Weights of a small transformer language model: MLP 448 GeGLU, 9009 steps.
MLP neurons of a small language model. Each row is named by its layer, matrix (down: output weights) and neuron, and shows model dimensions 0-159. Each number is 500 + 25 x the weight over its row's rms, rounded and kept within 0 to 999. Numbers have three digits each. A neuron's up and down rows have the sign that makes its largest values positive.
A block is one neuron, or neurons of one layer that tend to fire together. After each block is what it responds to, as a language model described it from the Wikipedia text at the highest values.

L2.down23:526483497530477521498506508500525467494530470534518520482506516498516540514496514526501536498523469486525560483542521496497479514526476510503530546504558477536488519509501494541497494519484498486508462503499498451506459441504521503528492455491469459494525454495477473464517503495473435431526532538467500517510533523497473503474480470522497502485525495471489515507458533497506494555479519474542509484465494513541485490468505526496528495469477496480518497510495522466528521480534522
Opening === or ==== at the start of a line beginning a wiki subsection (Cardiff City, First round, Transfers out), and mid-word fragments such as ast in East or ow in allowed.

L4.down143:503549543514540438502435528483489473540478522487515542468515473514514534509486490533511507487480507451496490514515481489521481522525492482469467512516493486493491480486477545475505496457490525515440520452509484560501491500491527496473521474491545479517530476480480551518494524496491502480541519491495485520493527500495496515449464474459490508518505455512520454494494475443485527539535528512490490494499474514488525489521462504509488512498505480514509506511485529511486468502486568
L4.down297:526480481484518508469528462506492504525452549505535497478511539516511556478453525492508522509478502517503493528523492465488501489467498527453458470488488506475452528478483480495457509519483510497506475480519496490501505479479476521460481495500509507471484523477559491495512455517506517495507496547505481541503509494479512516507529501490555533467477474475550566481494488511476472543484526494505496538496543532543537488500508532501535508462471514527512515537489449513505542495494462
L4.down303:516485506510518497474509505508470498522483497540531544484531527513538545473492489509481512519513522479498471562479522513449532435506528523443525509510513460518502538507477496501464492528509487455500512510510494497498490516460467492503493485496551506488508504511491472484505539526538500460485533506541500548475482486469544507478532515509520506511478523503463510466495505506455479487519532546479541484521462475488548530508496543508477511564485524479493474542523476520514507491517479
L4.down333:486489515504453562515493533504504519512502498493524489449508448478497459531506442518485545495529525514558557508489537492491499497486512463549484542512524479506480488500490467503460524482535526460545502489507513525540508511520511487540504507519515473470539483477482495494532487536486517513493506509480465503487499487506518532498514458504458491504502516501545471511489537523513502443514518506503517543503463497546504504475487508500505475477463489517499442524449525482509470536490517
L4.down341:468481482526515502495532504536481546481480453465498468460444507519486479541488492460501523518480513510470531560502555524490523517508520550521456538493472509510536486555472512492529509555539500532504515474486511483471487471477451483483488483501526539479518519493468465489496488492460505511489468531534514565511501508462512535494495520497486497498514492505547515501487508510505508522495497481531517475512482506480512468511537551504452494541533490494487514499490484530532513509493500
L4.down382:489458523497537495471471485523502485477505509485485507465479498475510561505471516478460527506519483498482540515492484496512477501469489489535519503467521494534546476481477471511477488480488470508508493466474512505458540471549529513465465555528512543487496507539509479507510495505481525477430525494483483501472478509512519484468463529513476494559505539492512471529499453474468519457480478494537459481502492549482495532488504466474484520539486497451516497506471506526502509478536511
L4.down398:467470490525525491486495480460449505521502485478515469516514510482552517501481473450490521498524486509541521495503479479460497454487541487474512495475516488486489482501495513441489448484483444503496456519510465467462542472495463491496468524484501528476512494468532515490570477527513509503508504530503490505463515473548522483509502490567493514476479487512508491485494519484512473481511491527483533547502516548506496529504534531530507497481465489463518497482477492506455498449533481
L4.down407:505443501507448508511495482508457512486438523481510490501481543467511514491486552524472529538521499499515507518482515462477497480488495498543484537508495474498444537475511518527493500565450521510506495482507521499521482516508519497515506488504525510526482547493445528522544509475541477479496502422505503521497517477498536471467512497471465501509494542478536516500544522492509501520492495514506531530501481494502525479532510533454536484516485479523497515544511522479526470489456493
Mostly "or" (sometimes "and"/"but") linking alternatives like "two or more", plus second word pieces such as Bil-ly, previous-ly, B-ib-liography.

L6.down52:502470484487505486529532521496527531523538482503520492461473546477523514483495523508486450414515501537514498460503458512509509446489510492500528491486569448499506506536448530473525506540520510534496472479506497490485463525502451479465470500468490452483519474472486489500517521458512492517491496535508495564483482501503522503517486447471504514521475525478474502482516484501515501453475517530509495501462543489481503483485497497499515455488475517515526492517478507488537485493512475
L6.down164:516506452436512501492505520486473487467506512499489455478515496452502479512504523479485467511513469539497515523535496527503481500523470507515542521485546479567517457493495548502473472485524494446506501517506483501479499492506548522503435494507485489511541495479543493539489444527478497502521517528503486504533490525467522480479508528483523538458473519549501496479501520545519474487522484533512483460496501465530534525496543497499511559502500503510489509492529502531491539469518514
L6.down174:459499485551485522456480502500458544489517497475492483484508552530481525515525501523493541521496518532483522523525479518484499493522538533506514503500513471500485483512503535542527478563518494486509475477541484475507551510530524523478455503528517497460469526550521465479506459492528482522517484521499502514515468515505535474483438523499520466485504495528525500483550489484515497489519514501501532545513502531512537501487488488454493517537449496474429499463481504519502488482508508
L6.down240:543455467457532501509514513476513500494499479464538545511492490478521490539509542486522486441466493491509503498547526514531506465520530503467494557479525513519491527515500479547519505465460486524514552509504459508495513500512506521473479492477538522473535520499497486489477524526514527523508481482485486521531493496476505537530489506444582514469450512483522472556500482474511499507509504471492526464487515493498485509500490506538498497519521515521467509497483533472515456506543467
L6.down364:530434483500565517492464501529450503486526510459550479515487474492448485502521511539530435460492500491466477502525506492483509520498522479462466509481470492469557458480473535510478484476509501507438514508499512499504493520509496494487487491477490510522508499488468456526519508468471520537522500521538504473461498492471484453477505526469483463515486513469531470488520468487442503484445531531504498516497490508498484474475525498497509486536471503496480497538511505481521489512495517
L6.down390:506524500477468484482488527489470518492534528462500510526473449495489536476476515496442457526493531486513518459477499466510472462507522492519533521538482548489481501528478495510491499458513521529494529459499510507484552474527508481509527543502515504498488518516482493534491552530524458491518499515472474495484528516480500542522505484514507546544484547490468486488466464468518500527503511498541510558496511490466521500529493518502530489508465500481484559465511505522508446495534463
L6.down437:482494486511547527498536490499513501524541504486472500518424474509440482495482495494476515488480505558520477505462492498489533531469507525507535480481494536469526435482497504532484473541495456515534489514528501484497511501493491423493514511471542479514516530495522526526504518525519495473509475489481443522457502472499530480498499479507526488523490496503535527529500498487539514480502497541492466501467467499465503493516489487474503484497502472515542514439515483532525534542495473
L6.down439:508482452463501513527469503472537524523477483501526538515493492546542465502457532524536541529505556481506489504517517486486489495471498482515498521521509490510499471495498501484495509541507480446461538498529445488526476482499503512516480461510467509453479539437497491501506461482481531521475477512488516547490490506479485499484497511506503491499513506547529493495498545492519461482507502470473528520458438531540480518507493498478478509472489481524528470484544482510540473486446490
Closing == or === marks ending Wikipedia section headings, e.g. ==Career==, ===2012===, ==Death==; also stray word-piece continuations like gu in guard.

L2.down402:502462498498486482556481548486524487530488484498479536550497457474517462510496499451492484432498505488521518498529489493498469498569544506506467510509497536490515518514472530521535476473517478496537496520535487502518492495522506466492553526485493490499469514496514505493482512487547466512471512546480521502467513464506507485507524509505476549519512501479463473524514474528519518457482512500464502546503496499518487421537497508498461493539502511485502528469508532539497463502521473
Incomplete word-start or middle pieces whose word still needs a suffix, e.g. Christ(mas/ians), techn-olog(y), stud(ents), gen(eral), f-am(ous).

L4.down36:549500474516503488531519543470529507525511484452490549530494517457510486500496509491456509504452505475476460511526487509449495488508509502488464553489483502495525546485548488509493503476518523474494558500491492505496517489521519531497484504411510548493481497466545510468489487499479519512534529507493474525497484496515473532429513499475536526495548501540509534494508486486517473445476496531492487471511494476482508513493497509513500523500519524510530533461516532474468487499475488
L4.down39:485495506517504500571495471515525509535532525522549472516490511499501509504467466501512472481508424527526475535502476491511493507536509495466512525490468442495504476498468531441503489493493540519503508488522479470518482499498459491503482482519464493467467523551514528523533521532487479520463470500494506429445534541464506518466543501473480521508462516486446531513513525479510507503463514514510501503496528479491517519518471502501494499498501483472497531496510495474513559503505483
L4.down86:504470526525504509481528496500504520516477498519531489555499491482519523466488493514477510510516468498505475507516517497462502495497505491490522559468514529493492473519525487466491490509499545488499515459494518497490411524501502498480505541511492484465432479498540513498547463466530557503493450504472498523466497483522539461494475465508510497516501514529485506479510519463451530478489523470490496510447445448547521538506499488462508507511457483536463536499499500493512509496492494
L4.down134:520453472494516510500479490531482483524522519497463503466502541507475503515497531489482497499514511504505515507496469508469492430540515509500495536473503493467491542548499523532515489540459486507517478514511479501492511444460502471495503448479482475503502523499541529476457504543516464459492492510484489511494441466481496500476518455485499491531518504527516492468469484509493495461484464515528502421535488534469499501503534523447441512503514490515519479486510514459503481497541476
L4.down146:532566476543559536558488498485490494525503551475471511467480537497459527500491444478489492515531491483509499489497461500482488519508511506527475508481525471480473510468496549500536460483522467479493520487529507535521489510493488507504525503484541476517491498453498479490455471538519510467510484505513454527478526491450505458495483525480465499497490452520496506514495465516475482483466472556502476475484446526492497504501532483502525521492480519502484520480475507478496494500511557
L4.down184:467525474522493522500485485506534524517493484466514515479527526489507465481536487474463501433499516466475520477490502500481468537486478509491497522481453482500515476516490501491456488505539512517497503482509494488520502515511547466461469523505493524493462479501540481449446506528488527557543500448451468500496513504514518455539449505516502476494526489542508521546518505494497509473496457546456506473485516502538545481449523487537504507478524507481491537522491515489485481498486488
L4.down242:489503524481530500503472513487518503494499555490504490540467519500524520501491472519473543525503469485507533509486512514486473493528522495536481490489498547500497551454462537497512498532524514481472489509457506531497537486521487532467494484423494478505472484466508517491458502481513517510521537489499505521552471473488522479528498483459475501501544526535474507512478504472542501471494465496490570538504487532482505513477506464469551462489535480527514507507523509549557498510513496
L4.down426:474526535524494521504504513464472517551479506506509532522505467534486522520505517507492518515517566505504524532485504473512481449519498520496492491441507485504537519502520496513500519501497489516501483490530534499545543443477511456530492529495490548485473478471535457509441491509514496491497473460486534474516488498501474485475482495541501502540458530517475491494520540504505472465511521525502530487525470495498482543527533470482519452488521518458536507503519468497507471515520435
Word-internal stem fragments predicting a suffix, strongest on "istor" after H/h in Historic, also Met-rop-olitan, n-ov-el, e-pis-ode.

L6.down19:540504489522506498503481459490496483426520447518508476502547528522456497512478498474531493530471517523477532527511494522506518540522482496497454472477479466513541529508489472518542512476502502529516470494491507497528497504441489497486514502485528474527500509497482543517499472502539486531551466471500485508516494476497551477490479518486551473549500474516479520461495501516476503535552498519510498497434468483535499507521490484501519531521550499538509519535472482504484537508492521
L6.down264:499505478534504489508513467504508483465514460475474544506500517488491480467516487507487490477474551507491501546527495472511514500526519503480457493468522476525462498462496527505520453524471516476455521544483552468491535474473504512439513500567486501472482490462497533502501461503517540528528476555473507519509470511451521475507494518504494477530529511494484498520477488475467519505495451480532452483489551504541519500503521496535509514507515497486517520512474486551473521523527517
L6.down317:479456443541479491540507545544491501478494488462528498502457495527542550518538509520525480520470499473510555515507470469516493533546525515505496526474520506516495517486530528534509522503517518525509478529530501452517515469496482530496540525490443478471498496520511511524463489493488470497490464505475504506505509536527503489500521486480514470474512481530503562461462498456522541489501459500542512519485502514526478527518492458482497497520489527498476477535481466506505499478465470
L6.down330:514478461492459468473511530584501498491473521486500546519500475511499516510550491498475493465533557485516516461499502567486480487539519473526491550516509511492490520511503522484524533532502531467476515541486496528532525504549470496478559511492534497483506504526529475502521509527497510525538512484502493475532473521538458499491508501500500531475480479472482462495498526477490501467486479495466534537481500533485520505511467462514528489504457500516499540512477509536489526536521508
L6.down343:499494508519460514480500497490496517478486550535514516467480525518519486481487468499462461523476495447525494446464511449516452481472511545485474536471506511486508487504496459528502512491523489496533494501505515481496507489480501459499509512449541494583507493511485475497496471553519492508521479498472505521543567476517481542531502492519484507450463553485490499443469497496508507491471450518515509517467531499498516512501491500492562481498519496491517500470517505469488488511480494
L6.down344:460524508525507487527539456502478443483463529508499478532489525494542517503471523509512499562497519488484496502495494497494524484493473500531534487498522482517526508530523523505477528533509475474494485514525494498508500459524514495497510482476513502531471467468489464476503515482539551538513469490483474496495510558535586477507499483499571546511511526539504534529483510504466498519489505493498560501485492517545524505547502499455495474494522546536520518522503522473491493510484504
L6.down345:497464517518491519518496439538455472456501508560513510536499472518490515508500498472431472514509516500520507497490518540509481502530468475502498526512492512512506486538501526517537523525481510513467506538485511533510519489486532454481548496520515459469478495492490523521494469528512504492476464471474509514530487489479487486494502517516505453551503494419510514486493486501516500510512487501535554490451486498513476519444483539486513509453477502527443496516469521494496522546512484
L6.down385:499500484522467498510481514507552455474509470530473470479454500496500485510503478483513492487504526527521522519530484528538514470483451499505507522489547477511487485505511500545505461508510483535519498552492491542519463456458487502473486500483465509480527521501437534516485524506531511500509486549465507495497496469498498494546495509458512480474518462512531486528509492494486526469510480507503557538416498496496502482489476518481517461525486506498507436478482528528485481499557501
Demonstratives, quantifiers and degree words that open a noun phrase, often after "the" or at sentence start: this, following, most, few, more.

L6.down67:513487487507466465497433495495486496521506516545487482495524539505487527494508529526525503448530474520501455512471504544513503521456450508506479514518531519490456526454545484509509488543465496530467497485527500514487514478508467473492517533465489521493513516516498502506511469492481490548520524493495454536490528487510546476533492470462473505528547512505456497509523457475531475507489538516515505462531515500507504527530473539482506490488547508492547484451520483529518527514472490
L6.down85:536543522515451495482513509567501483556505504478481491476520496467467484487510528492485519458516476493508498497528507481492480510500497469512507494562526503473483527510462510520479497480477497523528552461501494537511493462486535517478513523514483473482513478501522482508484468490529515474501592496488538472538530509507488468472539510492461501542504504514472533482491537504497440484481495544520467483506498518518521501491494478487469506538495488468514477450471508521462454486498507
L6.down165:481474484514502493510503508506483525513497505524463550472506533465567538504521525442505478538533518455523515502489509495478448504475495444495488486464503495558528512493505535473476477511482475563511508505500501503523478482476532477497492524466521489545533495506479543473489517540490555497498467492494521519515537462508459514483477532526486490493512490524506485508475500511516481443496474489532542513505480490489490538510517510551512472489502482488496480484484501483455480561472504
L6.down170:484510493529506532498527483500529533436446479497501530490503439469514475474494506546537491475489477501456486513504471501510517519511525485558454483495482507497488479537511542447487471453536510515456491498510543487472480549433469522527510522500473496503486531530449530505503507510498482524540507496474505457476475492521487479461539519461514516483477494494522484493523498515485491494512533500502512530504493502533510528474477480499547528483523513546493493518454496512498490512471503
L6.down200:470491497523483515487522457499519510523461465505502515502472519498503507491524475508496526494545544461491491498496458477493476483449480448491477509495481510476526506454529468549497513498519499541529510530459567487493491531490488517526494488494477461509492504533506523488504526482538512500488544469441476488460539466457536512486508533489506527517465537515465513513542521525501490511522525524474513525498445497476467479494484490494481455531501504516516521492525491448472511478455480
L6.down216:461475513526504494536481456435473505441515456478485531480503519488472526525478519528502469489487512511525472498497510483502466497518521493530522491518546491495577488500533466479488533482516505500512470460489511530542521480556514522467525490517486489492519474520449495498531525492507469508512493489491549509480503488488535488504501516536518531469518512541495538493489500488520524516482459484526531449547514510493504559461471488505484462489527497511495531484469543480523508485500484
L6.down233:493510529440484551504508520545511519483473532502554492508501465462487498520492461498499511514491493530492519546545459469544534481507514493472500515481509492489516504510497486528506501511469497516528489497516491523469532470476531506490520490466489512515462468475474503555525484523475502501521499489465501559499553503526479525483523497517503523528536453495507527522503519523491537475469511510508472535559466466448471511542493491497453522504511505479498509484487488527510459466477557
L6.down309:501428457479516499501464503488500495535453522490504543527476526531449506493523462514486494517514502522486515501501470494521519500475532494523476533526480472525469507482500493453495509496511479477494487458457479471521494477532503492526481586477491474500508518425509498501466472528482475492499541486521545487516529505490471485474534490487484474464484488475479488503536521486491486517509490508514520488520515456511476527508468484453517437462482469482509515522527473462525486488497512
Mostly and/or/& joining two nouns (Science and Technology, trial and imprisonment), plus fragments like or-iginal, Co-operative and uni-qu-ely that continue a word.

L4.down25:511506515483520476470495504500501479544485499530497534481521518521497500496502512489453481488502535492495497558508515471499503526539457498495523523492480503483512475497447509496499523455560525458479497444572511499487484471469486497464503462488512500502507478488513500514486511531500487512535439483476494473534491503488537484497458457499522456520551499460453491501517533492547488568515491512494517453472485478507460469499463516518505516517497497515477530509505455542487485521506509
L4.down65:490533468520491539526540487493500491492509495530470500524491523501487533500521485477461519475467528442500561526525502492434500482533531473463503480494487489482533441501484521501464484514479485497469546486492444494511524506449505509476495550481518498511496491472516522476471484477495506483502505514495547518517540469464499483533513487497508507539469445488466538474499564494528511476509491499513534528491492510502486507490471508487496451520450553481507475522492514494523509490511463
L4.down137:481466468531518542484478501546503494473517534468478494528448524456476489532532480526494479525479535492517537511515466520469492498550498497498492477511533507514463491517477479526501483477541532515537520488516492458474509495483522451535513514520510496511500526510512493507487531479513516486488515503469496498529472469530523528468537435491505502504509520495481482459516528539484467494476520540517500509443526498528522495536478485534525511482558518452497532496497467499450488473540510
L4.down155:497474483537505532533521514514495508509462490542499532505501525540463475521492534477527479467496518469519510466502463483503500482508497506508558497472518489562508534477484457530493495487510539534479526420551486503504525498506481477538476516490521504527522523473527512489512490547518542491560499520484532486520487529511430527486553476507491501493525495480494466464476496476484506500504465489534520485539518501483487479502517516457524484495466502541505484508467508509520476500493539
L4.down313:530496522503498507559502496501497473469519483545480491474477492458453459511512520430496466494484492476532520483499499480543480460529506504500520487497519460498521470557483466499561433496498445555514514503456455465479501508506480508552519512490483479518506505450480549507520477553500495507472489520540518497515475506526523495502528525479492470476537490516509499459477521519461522504512496512489522495507497488539481487513494494459491512524495518518475478497478488491491535495493520
L4.down385:491522508502530511535511514499530483517533489515485502522476513493486485500525487456498491504465510516506520532513517479501516469551549469509492494500516493550535447524515529522539477510489473520503539507506513485541523464506543542507521466516496477458444475469498485507544514472516507503500527479491476512537517518455508480510504543543523512480503484433533500443527488488494525579531503494458512484485518484500503495487514519459485493540489484496516472487502520469475541512539496
L4.down391:522474481542451504537512492481464444479506523494505510514509526500534532499539516476526500466499490525554528539474531511508477526525490558491504548483503540517499527501529471500562462482485516491550527523523448486485502495497533480456517542493514535485488469503496510532509487468494501525507513492459521516519517531506486481514491496518516495506508511500511492500500485488474493542498490504462518489415467491508515509509472508442502503523546530465479517533499454486522484480493497
L4.down411:490511527517494509562517547518498471505463449517494479532467498480500484537533433506526491516481518490507505486487464494512505488467483494521477461513530475519505464480490495529521447519478465516484519493488502479473519503519517517520468503460487531490451465536555467536478527539500511498501488478474545527529512557501481530473518501511514506470510481544518449482509548448517501493518513460476520507495531507484515477451498502515524528523512529483520501496539468504489524508512498
Second piece of sentence-opening quantifiers or determiners like S-ome, O-ther, E-ach, The-se, plus "This", "all", "other"; also mid-word pieces like re-ed-esignated, N-et-work.

L2.down366:521526498491480522496481524535469476526477494507527521489481495485556496528523497510498470508497513513495513495475464489532474498519470489484528582503521507501524529478484455514547508536480526464490488525512525529460491491532497469496483516479523518483536491581501538537488466496500501514513517502475552494523517486513488472497502508511516516539505493532468470497531468509448459491562515514500489487437479496491503526468487512486506495498490465533492539552491471514533480514453493
Small number words and place/first after the or a preposition (the two leagues, one of, 1st place), plus second pieces completing a split word (off|ice, The|y, Commission|ed).

L2.down160:537519488460516495496474538514468479483517499489533485465467513481515570475510482532475474488529501477501498499511478466510462453472519505492497484512547507469462437494507509521493512532502474503490487478493529456480533492527508489495510508500513538453518477494523506470502501480484520469480447447537506541498489489510539520516536501490501521529467524509478520475462508550500493504505470548505469471477517536490493504466496517498543517530478533501516541488474510567499503543520480
Mainly the closing " =" after a Wikipedia article title heading, e.g. = Col d'Aspin =; also "or" in alternatives and "other".